config = dict(
    d_model=192,
    positions='alibi',
    attn_scale=0.125,
    init='normal',
    lr_mult_o=1.47,
    seq_len=512,
    doc_mask=True,
)
MLP neurons of a small language model. Each row is named by its layer, matrix (up: input weights) and neuron, and shows model dimensions 0-191. Each number is 500 + 40 x the weight over its row's rms, rounded and kept within 0 to 999. Numbers have three digits each.
After each neuron's rows, "fires in" lists the words (lower case) most often at its 100 highest values on Wikipedia text that the model never trained on. A number after a token or word is its count.

L3.up578:516468455464472509480545464485538497471495519516425526484526515473479558510516528519479481545392509461502528535550471444448491552493464505523524497467484466504533501477555506414488548437516543564617524529502552500578480551475474542566476472494469547512474465517466527451531510530484479535524445440517449466450499560545494497409449532456423516464516527492505469557542491476447473568395477563536439534487519508525443434498532505560474533459574514495518410522499539489516510491540540563451486466454457531531458502517428455633530466501518508488537477504475483520544588513507519479
fires in: "with" 38, "to" 7, "established" 5

L3.up605:528555574459450460498517489502522555500519507479543546516547473494466508511470475552470552450459522498500469539561501441519488460488551500476499497512481506511556515495533491486534541464499423477527493559476462496451500500609488501524517517483529445572567500549482492510508565624510454499524469436482558501430501531472526509501532474464509394556585452430455519529510482562429527553473524492546504518546504507535455472424481443461435503507454578440481512409543488452524458407533507488573560496525417508495540452436555570509506474470523457541495462530433491502483500515538500526
fires in: "born" 33, "a" 15, "age" 7, "average" 4

L2.up140:492541441542505508496443478517502527526526469478510442449560479457467440496593497518433487472464456537495505497527451503466503502519443542530482508488523411442476517567479463531511598494486553510468576484486402489506492463554450549517458569526451504551548445504519497532556525446469553469465498499565497560548447559467514521500432457499441426528451470536482504432555467508549500497482487507514534466485543497428504462528507545513586453475433514492521496479493483610467513545416498478465469532579521500401504521521526529446476498539470527508511481539499497570570494509584486550
fires in: "the" 46, "they" 5, "health" 4, "his" 4

L2.up446:486474491499532520482542507473569463532441543526469560545515472525488423440566493544476451546494573561514511486433492503462553511509428492432450530445500532509499548522522508475473560525554484445526419530523447527549537434546641432534441464574540459555405426520452447461567539549531446487425453530494485472496468525529505471524456484477462551524439506474501459454525436506487500528507509494508513479515548452549517437511527537491508464517463555498516549507486501454503482481438550517530511480487457458530453477472518534518497421474508545462572537444497555477507567467494481474
fires in: "which" 28, "on" 18, "however" 9, "one" 8, "in" 6, "signed" 4

L2.up637:544523462447447517499429510466495467478504510496560514446468511459497441464453408447480477488482437537478478488507541424436476500501485469530570506507549447519532472550502493485482488564489526581539579469553555479465535481523545504438473436465511601534496592459495530509448470489511532456410542486542520488545509493530502476449569492564512470449507511467410509487485504493493520528386458540493522471502531484451484547507523479527458479555498514533487481565449535516513462505459481542444499592566465541460492537480562432495568523468498478456523542451503551501482578530473594495
fires in: "which" 66, "what" 5

L3.up161:405506489473495524529477452476444538490501486436464537481536561510386464509551453545567501532523482514460440472484486538501594556494478550523534429512524576468496513518485531499499468418437467479456521585426455577545499516532524498513509505479445511563440467468443510517471562454501484560544447489476543542461524515447518406378506476519507528516448580493469540518450503497485458470486477492432544558475527503509509466514461506507481510571546522545414515503510498520577502495475484496553551464537566455523449456502516515486496476535546585503501512530532536494460503464440504465
fires in: "of" 31, "office" 15, "have" 9, "he" 4

L2.up612:543451465497562494561387534479477510462506465472481509477522433513505481583473542449501506502490485454471534471448487474599485419523518535493536476505515530501503640559560536524513391478468455524493447454477412500472523465510499555536460471512474522516523476492557465511512521420488462527596471495480548509529510539510530485510508543586523525565538517474458597463430467518446451529465527451443531419471529541553452580461520491529478519477554474448473530515530507467531517421523504457526469516490456477498464469469502523509531519464506480503528524535537462488503552545551425505
fires in: "party" 25, "part" 23, "participants" 4, "parts" 4

L3.up663:542430492522475545472487566484479533529604531588558521455475470489475457489493481507548479430456535494509497498483457466534519504571491517534535493478499481445518566512469506544543512541518433575493468479468608555428479533513492526585443469554494458454497546500529542503615533517508461485481458514480528514497441478457483555487477510534570501506488443406502414523491470481464396470495451529462445485480481437502503564489566517558454477456468512534534437509525416473550428535517529443598457486444541495487542521460494498486490558507519512551507544475511467474519484491480505486
fires in: "between" 28, "best" 8, "bill" 8, "language" 7, "bank" 4

L3.up646:564527544527509612486444527504522502480508476443490552468492512519462489453477489505531500507506495521458489507572521492512551457505529520516443510522512415528576496517534500492495454535479499464555415494496515470468453431443462569457448477441495516449434482535505483563534485509487468540422574433501509495553525503442481550490504523512533506515411498559508559499544430486439509534419438504506493521537537566495483488475515511478482525563456492442448561456556566467555549522508496494442481472483646518497542563518473547499440494505508421506501458540509405574469502536462497497
fires in: "in" 24, "general" 14, "century" 7, "generally" 6, "cultural" 4

L2.up416:487453459487513519523534468494494503509536467474476488516502449475515500542530465494505472551490543534539522534466469447468494505570475502560475490564539396493475517485456488512481426617422509501511456485501529481489504426526483481560493500500552565446499399617555461490567453477370479544479520518490450491498527443481453493519490606479561440482493534527480485552482462450554497496458552533540451521486503554498498450521517495492553510513436501503569499538468430501414517523475516499481489513488516399517548563438546460531427530524542491471527486528457495470540562538541520537
fires in: "the" 29, "this" 10, "addition" 6, "also" 6, "other" 4, "three" 4

L2.up384:506495569513553516547494516551431538595503441537462536561492438497453527521520433484484514502504532515457528467482574398443521471484417506545474406392507473463474573522484419506472490451490535516450479576499487502465498501488471473559478464611481462489527523513538494504476498438380535423486515530513510524543483556565505454500477529538471481498489483482524500447513398496558510548467505600427407518475560519465498511550504546501524478478494503445535472523486522431508470512513489484460528567481495489507452517490500482526515537499503477484550546532543545505542526475492492557
fires in: "that" 35, "who" 32, "this" 9, "which" 7, "what" 4

L2.up252:523465474455398530487479483551462501560501508521482554432434477537512514452489495486478503606499509527405507445494556476528534484426496463490493419418519447459545458561494523458575535455471539457533509515497636515505461547580503519428464490438481450470537496519464544586530492445517474536538476477518517477492470522517552543519419544473518498473528489543515515595553565537491476453497461535471502567497535493440519499471558512571501549462474507503505532450549478478458465491474552435499479453463513518503493500505573559500557451519546500476523501458527458554469536487512462476
fires in: "their" 34, "they" 11, "annual" 8

L2.up388:499485513495476478451482424596523467614529507496502438400457511539545490581454480566500485429473499567456479564519489486521486375480491471594479526493529532526505420492508530558476527514482468473466494457556449495436546478507564541496499451525467528515502516541473511470496479474519504579524510494536456414470471465471520482538541505552515465483522506404381498526472503531493509486536465424528472500529485533508521524500479507495449476409498546504569564491542512514542438485462512575527496527458493519527534515429470557515565488456545515479479526511469451462544482467571502505
fires in: "born" 38, "but" 13, "beside" 4

L3.up566:399498475496487482506534490474545531521452459527457557522464498497483513469537522465420550518512501513434523460555443479492503525555467477528549516550458520560510511443504530498554492494543535529462548520538463449496457559540563511566528549586537483516491501486529461512484549540546501477429472485492453514444517551468473510434534474471560471411487459442480543420514526595478460523497518457600427547498492548505528482488494544442511554457509523461508471448475448501486503449461489528528506540494416538500508341525519434556556516544465505531488514526474499515526488520398498497
fires in: "as" 64, "with" 6, "smith" 6, "first" 5

L3.up131:493499473499483463550588499641512522456542479545518490395461482521558489532473470521524594485507503482468569459463548444507502476452511488551534493398450540437493475487472493551455536450513497504512474507442461595561493439509514450456486528492457456487526458578567502488521522503495526453476501460473457505452448412466498470509534549508491505542532531530449495566539522502510512542552509411530494494506533462530490545432439460458531471512506511574508563463499521499516497497480504516464507500504456451436471449485530498472460497504508502500579609503525520516445609559483505469
fires in: "the" 37, "his" 19, "this" 11, "it" 5, "her" 4

L2.up401:529443510495510557511500449533545558494462542557596523476497472479509472538534511511504488485474546551436507580496547505550483465520444544460474522462536447525514504549466509488514497515500508547489570481517561483543528461553475512470427511476443489508570508505420404508462504534463429477453481466479584489536513450495523447520466455465543447465534528535495593463462535459573461404469520561492459450543559532455475460475472535461534491593473458482505531524535444508554508487528496466461530504475447516476479521496547486504445515441488481538532422478450470561432427502586574504
fires in: "from" 41, "at" 24, "by" 10

L3.up280:532507516514534442494435499555484557470510476477522521431507466469584433549476560538521512516443543526570486464547550485422480581508517458428500466532485442512470493497555550494478466524421483455461548504507486468463499466493544472508480499469593475491482472548503481480466430464492511492583519444500519531430452488415586469563489567470506600520481457515521509460449553597492483492474506562477484498556525517510541468492422525496518469457465494538590461534438506468501496430489542519437494523463505488532434429478511521539513505466550476452591462538507478486512510573516472526
fires in: "but" 27, "became" 18, "vice" 6

L2.up767:461551547452483541475484464475529468519502512585510601554522493461493457526471479525474531472509486519483501556442495498438523554472446547562502501460541428509524454476521502515447514469476531511481503475440462519478516502530573562536529504546496496501467469472479458489394546512563481580544483516520573484483443475482474441468472513604470541498463512530439535543524489463571482502536486533577466465476527369463506482508522515504467484459584474511489504460493520552490497432543484467510463529444509550562442647459469510511536459444508531464503438488470464500522524555462459447
fires in: "he" 30, "and" 20, "between" 13, "went" 7, "became" 4

L2.up694:506508533543506487511470443505554460540507488525512531514567474465473403468508480528557543541454498546537519495523481495604491552527513516457558439486511480513460516561471495465475504541485464567449465540456494548479469533553482493479535519506531497600485497518457509485483527470439480537532475475500488517532442438565517447495467567524482558551544566506502487494367514527528439461500526544478464537563527502467560557442483484464498525563563424492483489485552407446534550454530445485485498441467495494506538435485471435515532530482512400431521441493551539528493480474511426423
fires in: "the" 27, "life" 17, "land" 8, "love" 6, "lake" 4

L3.up725:556452552480521518476491470507502486538496548501517451480471527550528521551547530477496533513527517455422564464515526529490480475444556503463512556491527497499533502552550529523448475561385523501529551434405550474531442489396481551513582514476529508536444482497487515559502547514454419483518558496514504446400444547453523471447517540471534455514545493416473504458535522498448497490525444457498508529481605481499579502490484438477440532502489453454550488490529535506451498478523443494472440535492446617524529592510499469500530479473562451493491534554531460509528537515472508501
fires in: "party" 26, "october" 17, "part" 6, "poor" 5, "department" 5

L2.up256:601516589516546551523509517430514507505515513542497577459503463484489493503514459519509511460470450529480499458478483576450513480489566518538493521474514499557563480493428430498490430473491473534542502491491533510536456515580514439552481546499507474586548458520484570509514554418548475518506437504543438483476522504476498543553568539508394458490489585426493520406440520484458456462446476501454548464464521563533514438486483508498440490452464488497459503485518486510540504580429521499476463479472473520524527548541500489478574501521448436514427430563536514511558518456558472489
fires in: "on" 16, "england" 11, "english" 9, "one" 8, "european" 6

L2.up213:505493522531466543463509561414490549474460462479526599471471493513543468554516497512441397536525495522469496482547494507468520445560509562532437513550461467534601494447434482435515480583541494534561550510503589497469463531449495532434528491452466465479482526516536586470489504451458489536469483465458490472545555473536470568506455444539525499423507440520474490484587506511594484472486540474508489481468485513531516425471538510440513492454568442548527518508521465472521512529526525445493433434505552514565454536495459524529540449540473481532524489480489457607481509498550502512
fires in: "by" 32, "republican" 10, "financial" 5, "international" 5, "information" 4, "american" 4

L2.up314:586490553481469448475431456490508520557551525538493528475564471491479502498581620515492515532492494478552417468530453476449532545460494554473473510424533539491522560496558471445461494545464474510579495380507481517504450547495537435484493470494452487532409436504510511575503549483536449539535536437546479462504565521440430453476542497547491419526517488503526571463486468541386570515554490526484533499560522512546560453463497534450458512527464527502488537539467510499510525562449464511455479567492473484478508456553495531498456493547477521515496530514492456501536493511454487502
fires in: "in" 66, "on" 13, "one" 4

L3.up715:425535470427502556484512573481446562462575485503501540459526521458549537515513543531435514555484443540558495569505499492461515406509528524468517463582490562486487537446523445566570434551437443530445545482466460540510513483445481445491486542549533439477537501493541502516448562425483483491528546515476454493509513477508570497523400502477485509514501476456510445413464530515517449514461494492491507544460507417416513505538462461455526502510543507483517509496477501501554539561538527450443449484540561448488468457488505558534451529573567524537534532515465499493512553503528503415
fires in: "life" 22, "social" 8, "of" 8, "lift" 5, "special" 4, "nominated" 4

L3.up658:556528520595523525473503461506515526504479502410483502464510532457465492557510568475467548462529499555515504463489471491485515439521518485550515499547462477504487534483483542400452506515465475477435462506487512471510549454449486527485462464507460443495507519560566493448468527521442504521504506471476544499493549517479599423479462490491516439552552561527493492552589488485471525573541551474585480452500450547518479427556521409532491462501507539493425577515501567481470486467468484478550483462437443610500500540469455525470498475546533557477493457514487424577547495576554436510
fires in: "this" 21, "than" 12, "through" 12, "three" 5, "those" 4, "throughout" 4

L2.up533:528509525468494518482524448426497456527420443480498422561449500529490475513447549549451559512490534446540530489521448503514471502546542521545508537436455528535435546445527499522484480495493456540573473526567469465505451566433496476435496591530540478537558552478455537537575519506553541475455443486596500467437470487489512461539392523420525457473489470512433479490506484516486479496509511419514510508523466432538585463538485507498541444488484487532504561497485486450513543538493438452521512524525522536545531445453460496498505530471502493504508511523544524489408425504518405571
fires in: "in" 17, "france" 14, "francisco" 8, "franklin" 6, "were" 4, "frank" 4

L3.up72:568515470474570547499493536532547537491515491508579510495540464484558517512487485523465492483524486523439417496494460511479494478516494505510452400453522497558590511565424503537466534519478455481494546481479512495425581453465498514473488388496494536505519461549491555494515443480534477558481530522450417447481480449568513493600508521511474440531480517496453477396491456488601555502534548478510567487535428515512489483450534457533511496530517547521532504468535521438481463433479476531552441466509548471408492560479506484572528549561475555477518495415478466499507538493510510552
fires in: "this" 22, "three" 19, "two" 16, "northern" 11, "southern" 6, "than" 6

L6.up559:450506522530508536465475486506465535460502556484485558479473440523498550518465477470530566548546492547566496449549517515502527520496515479486431518484518473509447523578486557545459485536431522564527453491557546500505497520525530551518544453467475495464550441584492443512450445444497510427537515518472569511536506445460493527445523493469527461515487590520526512504463497490592428566538532466455468524577489520558538551473509513516446428498404538450545442550499493492507473529468529422467520545602504496457512552513401438482430465427499543454517461488472517519529507477454448490
fires in: "between" 22, "born" 16, "began" 10, "beginning" 6, "from" 4

L6.up112:504499410527478466454479477472470481518418475503506480459495466544513513485533439374565534509445494517478437470587530496481504545491444496469522532562480509518528492483458525487518487535549415487553549495472463469496485524462528517473460586473549405483518478512508471477482567468545450452549521524450474595482531555531510497439471498483494559528579464534508536529530469496544465483587407590496510486479431503497467564519539482500466490480498542444511487462467540478501520496498480523455517546411445518470492522486546453561594494522496462462506515526555488609490523530525576484
fires in: "united" 34, "england" 14, "english" 7

L3.up49:488495536449520514470473449507530549485469528541536577486519507402516435539483432546530542481512439499423543521580559586456487506475441487515523503506480495484444531535469474470490481497469524545498451451551531463443485473525468492524477457497536506559453545531513534516430477451473540490471475447501506553469453461453505482438531579476522435557478518504446508490556513475476569489490437482459485504513502545487532471504526522494466501470515426524588543483529535477507536462572555422445559550532523559531510538519409518469472456478480537583485465457537600482527448558604495523
fires in: "an" 21, "became" 21, "the" 13, "as" 11

L6.up738:497508530501528482541520574495536556502581505523439545508484519515479495412513536490468500495518490467476469515501554497483454518550531492409448526517513526548447492415567450513567499420458453526522496562509477472468380461479481501465586507510515510497493536573452550531498519579469443517474456603495538557439478473463576442395501500447470398507542495484521481574513478468486483472558451493536518497482544508562495486484503541547555525514467538472453460554479464545458453539529506486488508515477482496494462410490457469542450539489469526505511482560473495510577515484475512581
fires in: "in" 80, "into" 7

L2.up630:474434510485466469543520503553538553546566481496536487474452502476482472500508500494538557515449537477547513424506462455482503542521461494474452447473540515440568448538471414553482569521419523511501495526478428467479581471563487499444464462466508544490541498537497499535467533524523438499470487580535480543562446480521508490469443512482498496464531439543580546523467406582550482544480420430395519461529487379510499585516506575479474524505486564526556438529551504460529462475527547540456505502514544479485540517493528502451506474506478437513554496479505523485502534510473537438
fires in: "he" 41, "three" 14, "which" 9, "his" 5, "her" 4

L2.up561:522468524482554568528497462465579458442492471410542499481590509537545470478490481519447558533504536413525576485439488445528589441547505480450466549534450466529494485524520460501511529545513521484539514518449518457462442595547505511518540510511512521543479516551464510457499489490472491437568530464497541497502519480575515486517514480480489532471448478504487505488589532503463503495468446448456498522468543459543482443489478518463547460538478470501462467454579549434646508523413437597526479538497520494463536444537491478470526471479535456478459530498460487539484575524535467449
fires in: "2025" 16, "2024" 13, "2023" 12, "2021" 11, "association" 8, "2022" 8

L2.up260:502477480503487523607473490481468513509532476521543539485476446423397461491516449532467440458514504463487495526508515439454450555490422498535515531431471513538501499506421515542492465579502475549516529524551430469476510487478478487507494479467571549420460528496512515546464519551492535477488525527559556552608475489497504511411472532460486466465526469441511449526483508487589495441512559491442533539497519522493533518415537486483476462499493493539443516556517549542521419507488567570506454507514447446533519545475501462444532557530508505438553429485442464544579519527469578464
fires in: "that" 54, "which" 18, "later" 9

L3.up676:504534497504509536470487485460524490545523506450463517556438524587497502549470545456480458632481561528515490490445533476530554543515466554466488595445515564466475540505501496563509494523513453506483500567485574565548477536500469460454543489518510499471530438573465482530438430515503493510459511480488451516577456491502464495534505468473493400455561590520511421471610522536422461474541508427468464501460541472424476502486460531484567467508475468512461495510541497537439537519532499502489454518449462545514427496492524539504456466510570430489475521514408471545494512491521521518
fires in: "united" 13, "february" 10, "union" 9, "university" 9, "march" 7, "may" 7

L6.up225:495481443525476457493477519428508445447492430497494456520519579473459412512413447549489545501505487495501509499499513525447524470463487512449452503503549538480498538520503491513488494520400432445493529496448554532488410520467488486425478505533553454498564464540481579550539577533494569498488488512558525507535561534491505490474446518460496542471481570431536556521512599569463539435580461485547508493494490507470430487482539590539500461485489580484493467564476515483511497510491568559475493546460551465593543528491537494506553529495540444481468530488533517527505493513414449455
fires in: "united" 23, "university" 11, "april" 8, "independent" 8, "august" 7

L3.up581:534467561542428500494491562554439560506555436501529503532399514431523518404530515486496488551550429444527554504552483446520523550542531502504467476500495458430434525453515442533530458547505498549493518485440440493533538508500542473501469489574463500505528519475525450510486485457492507535468561505474536516465435551542550460474509439489513536511469425546562527421489493571536583515425508448471493547460548527527469438435464479498492461541448501545507430473459538468409510465510536465481487518506497435448498516558535503561519456501474537536514488448494465534545553512556456545
fires in: "life" 20, "california" 12, "candidate" 10, "and" 7, "lift" 4

L3.up260:445518452530547514541594540425503466454526568437474515466546514474550501559470496483505503511468512512511493477460481504509400499464498563577540507475479512497479493515485521426495479584451507555525511511480484595480500532534514498491467604509527370528521489513465502510463526505521452457494382495505514546457464503504490456511407502507453469561512431484429525452488429486539516481430539513466533495517466535536453571499483528439475498583472514577493523457512501534568513537475513532448491494512536525466551481522445502513517433475505536532537556567493496521517449537487462396
fires in: "the" 44, "an" 16, "sold" 9, "label" 6, "located" 5, "they" 5

L3.up422:495494447464591552547413468498493459521532542406476514511504459468562509484530473484481500551490481471526471469519450472447539498530477553518456420434479487481493510431460451494578501464522487497472585555483552495523484442517575473477473568522490444458519568535492440605486535427460548489606513500486483488554514543519515545557458573506508531531530477484486556436513506492558414450465508506547451455412475507493487521497522467542474492433539495497480574484455447529476499543524469461485560479497547513599513486475526494528550472513489495502473559473441486552430521525491470485
fires in: "summer" 14, "four" 14, "fourth" 7, "former" 6, "only" 5, "number" 5

L6.up655:465478501538514554481524528522515484428424427493521473445473551475459533568527421500450498525514518518504550501532474546555586535485559494572503436506539541534465446479476491526547471458510555539508479511572495470447504467520528503431464516471447493479466514470464411499471478529510553556502463500497563519455493537476507479464536498562466434527498514547470524482522511604492519462407470533543500493483546484448555489456506543528548443498450547473461446558460475551508531472414501438466512526486470507453533454431514527507528577453567475589498454517475495519479526503528636504
fires in: "at" 52, "before" 6, "world" 4, "for" 4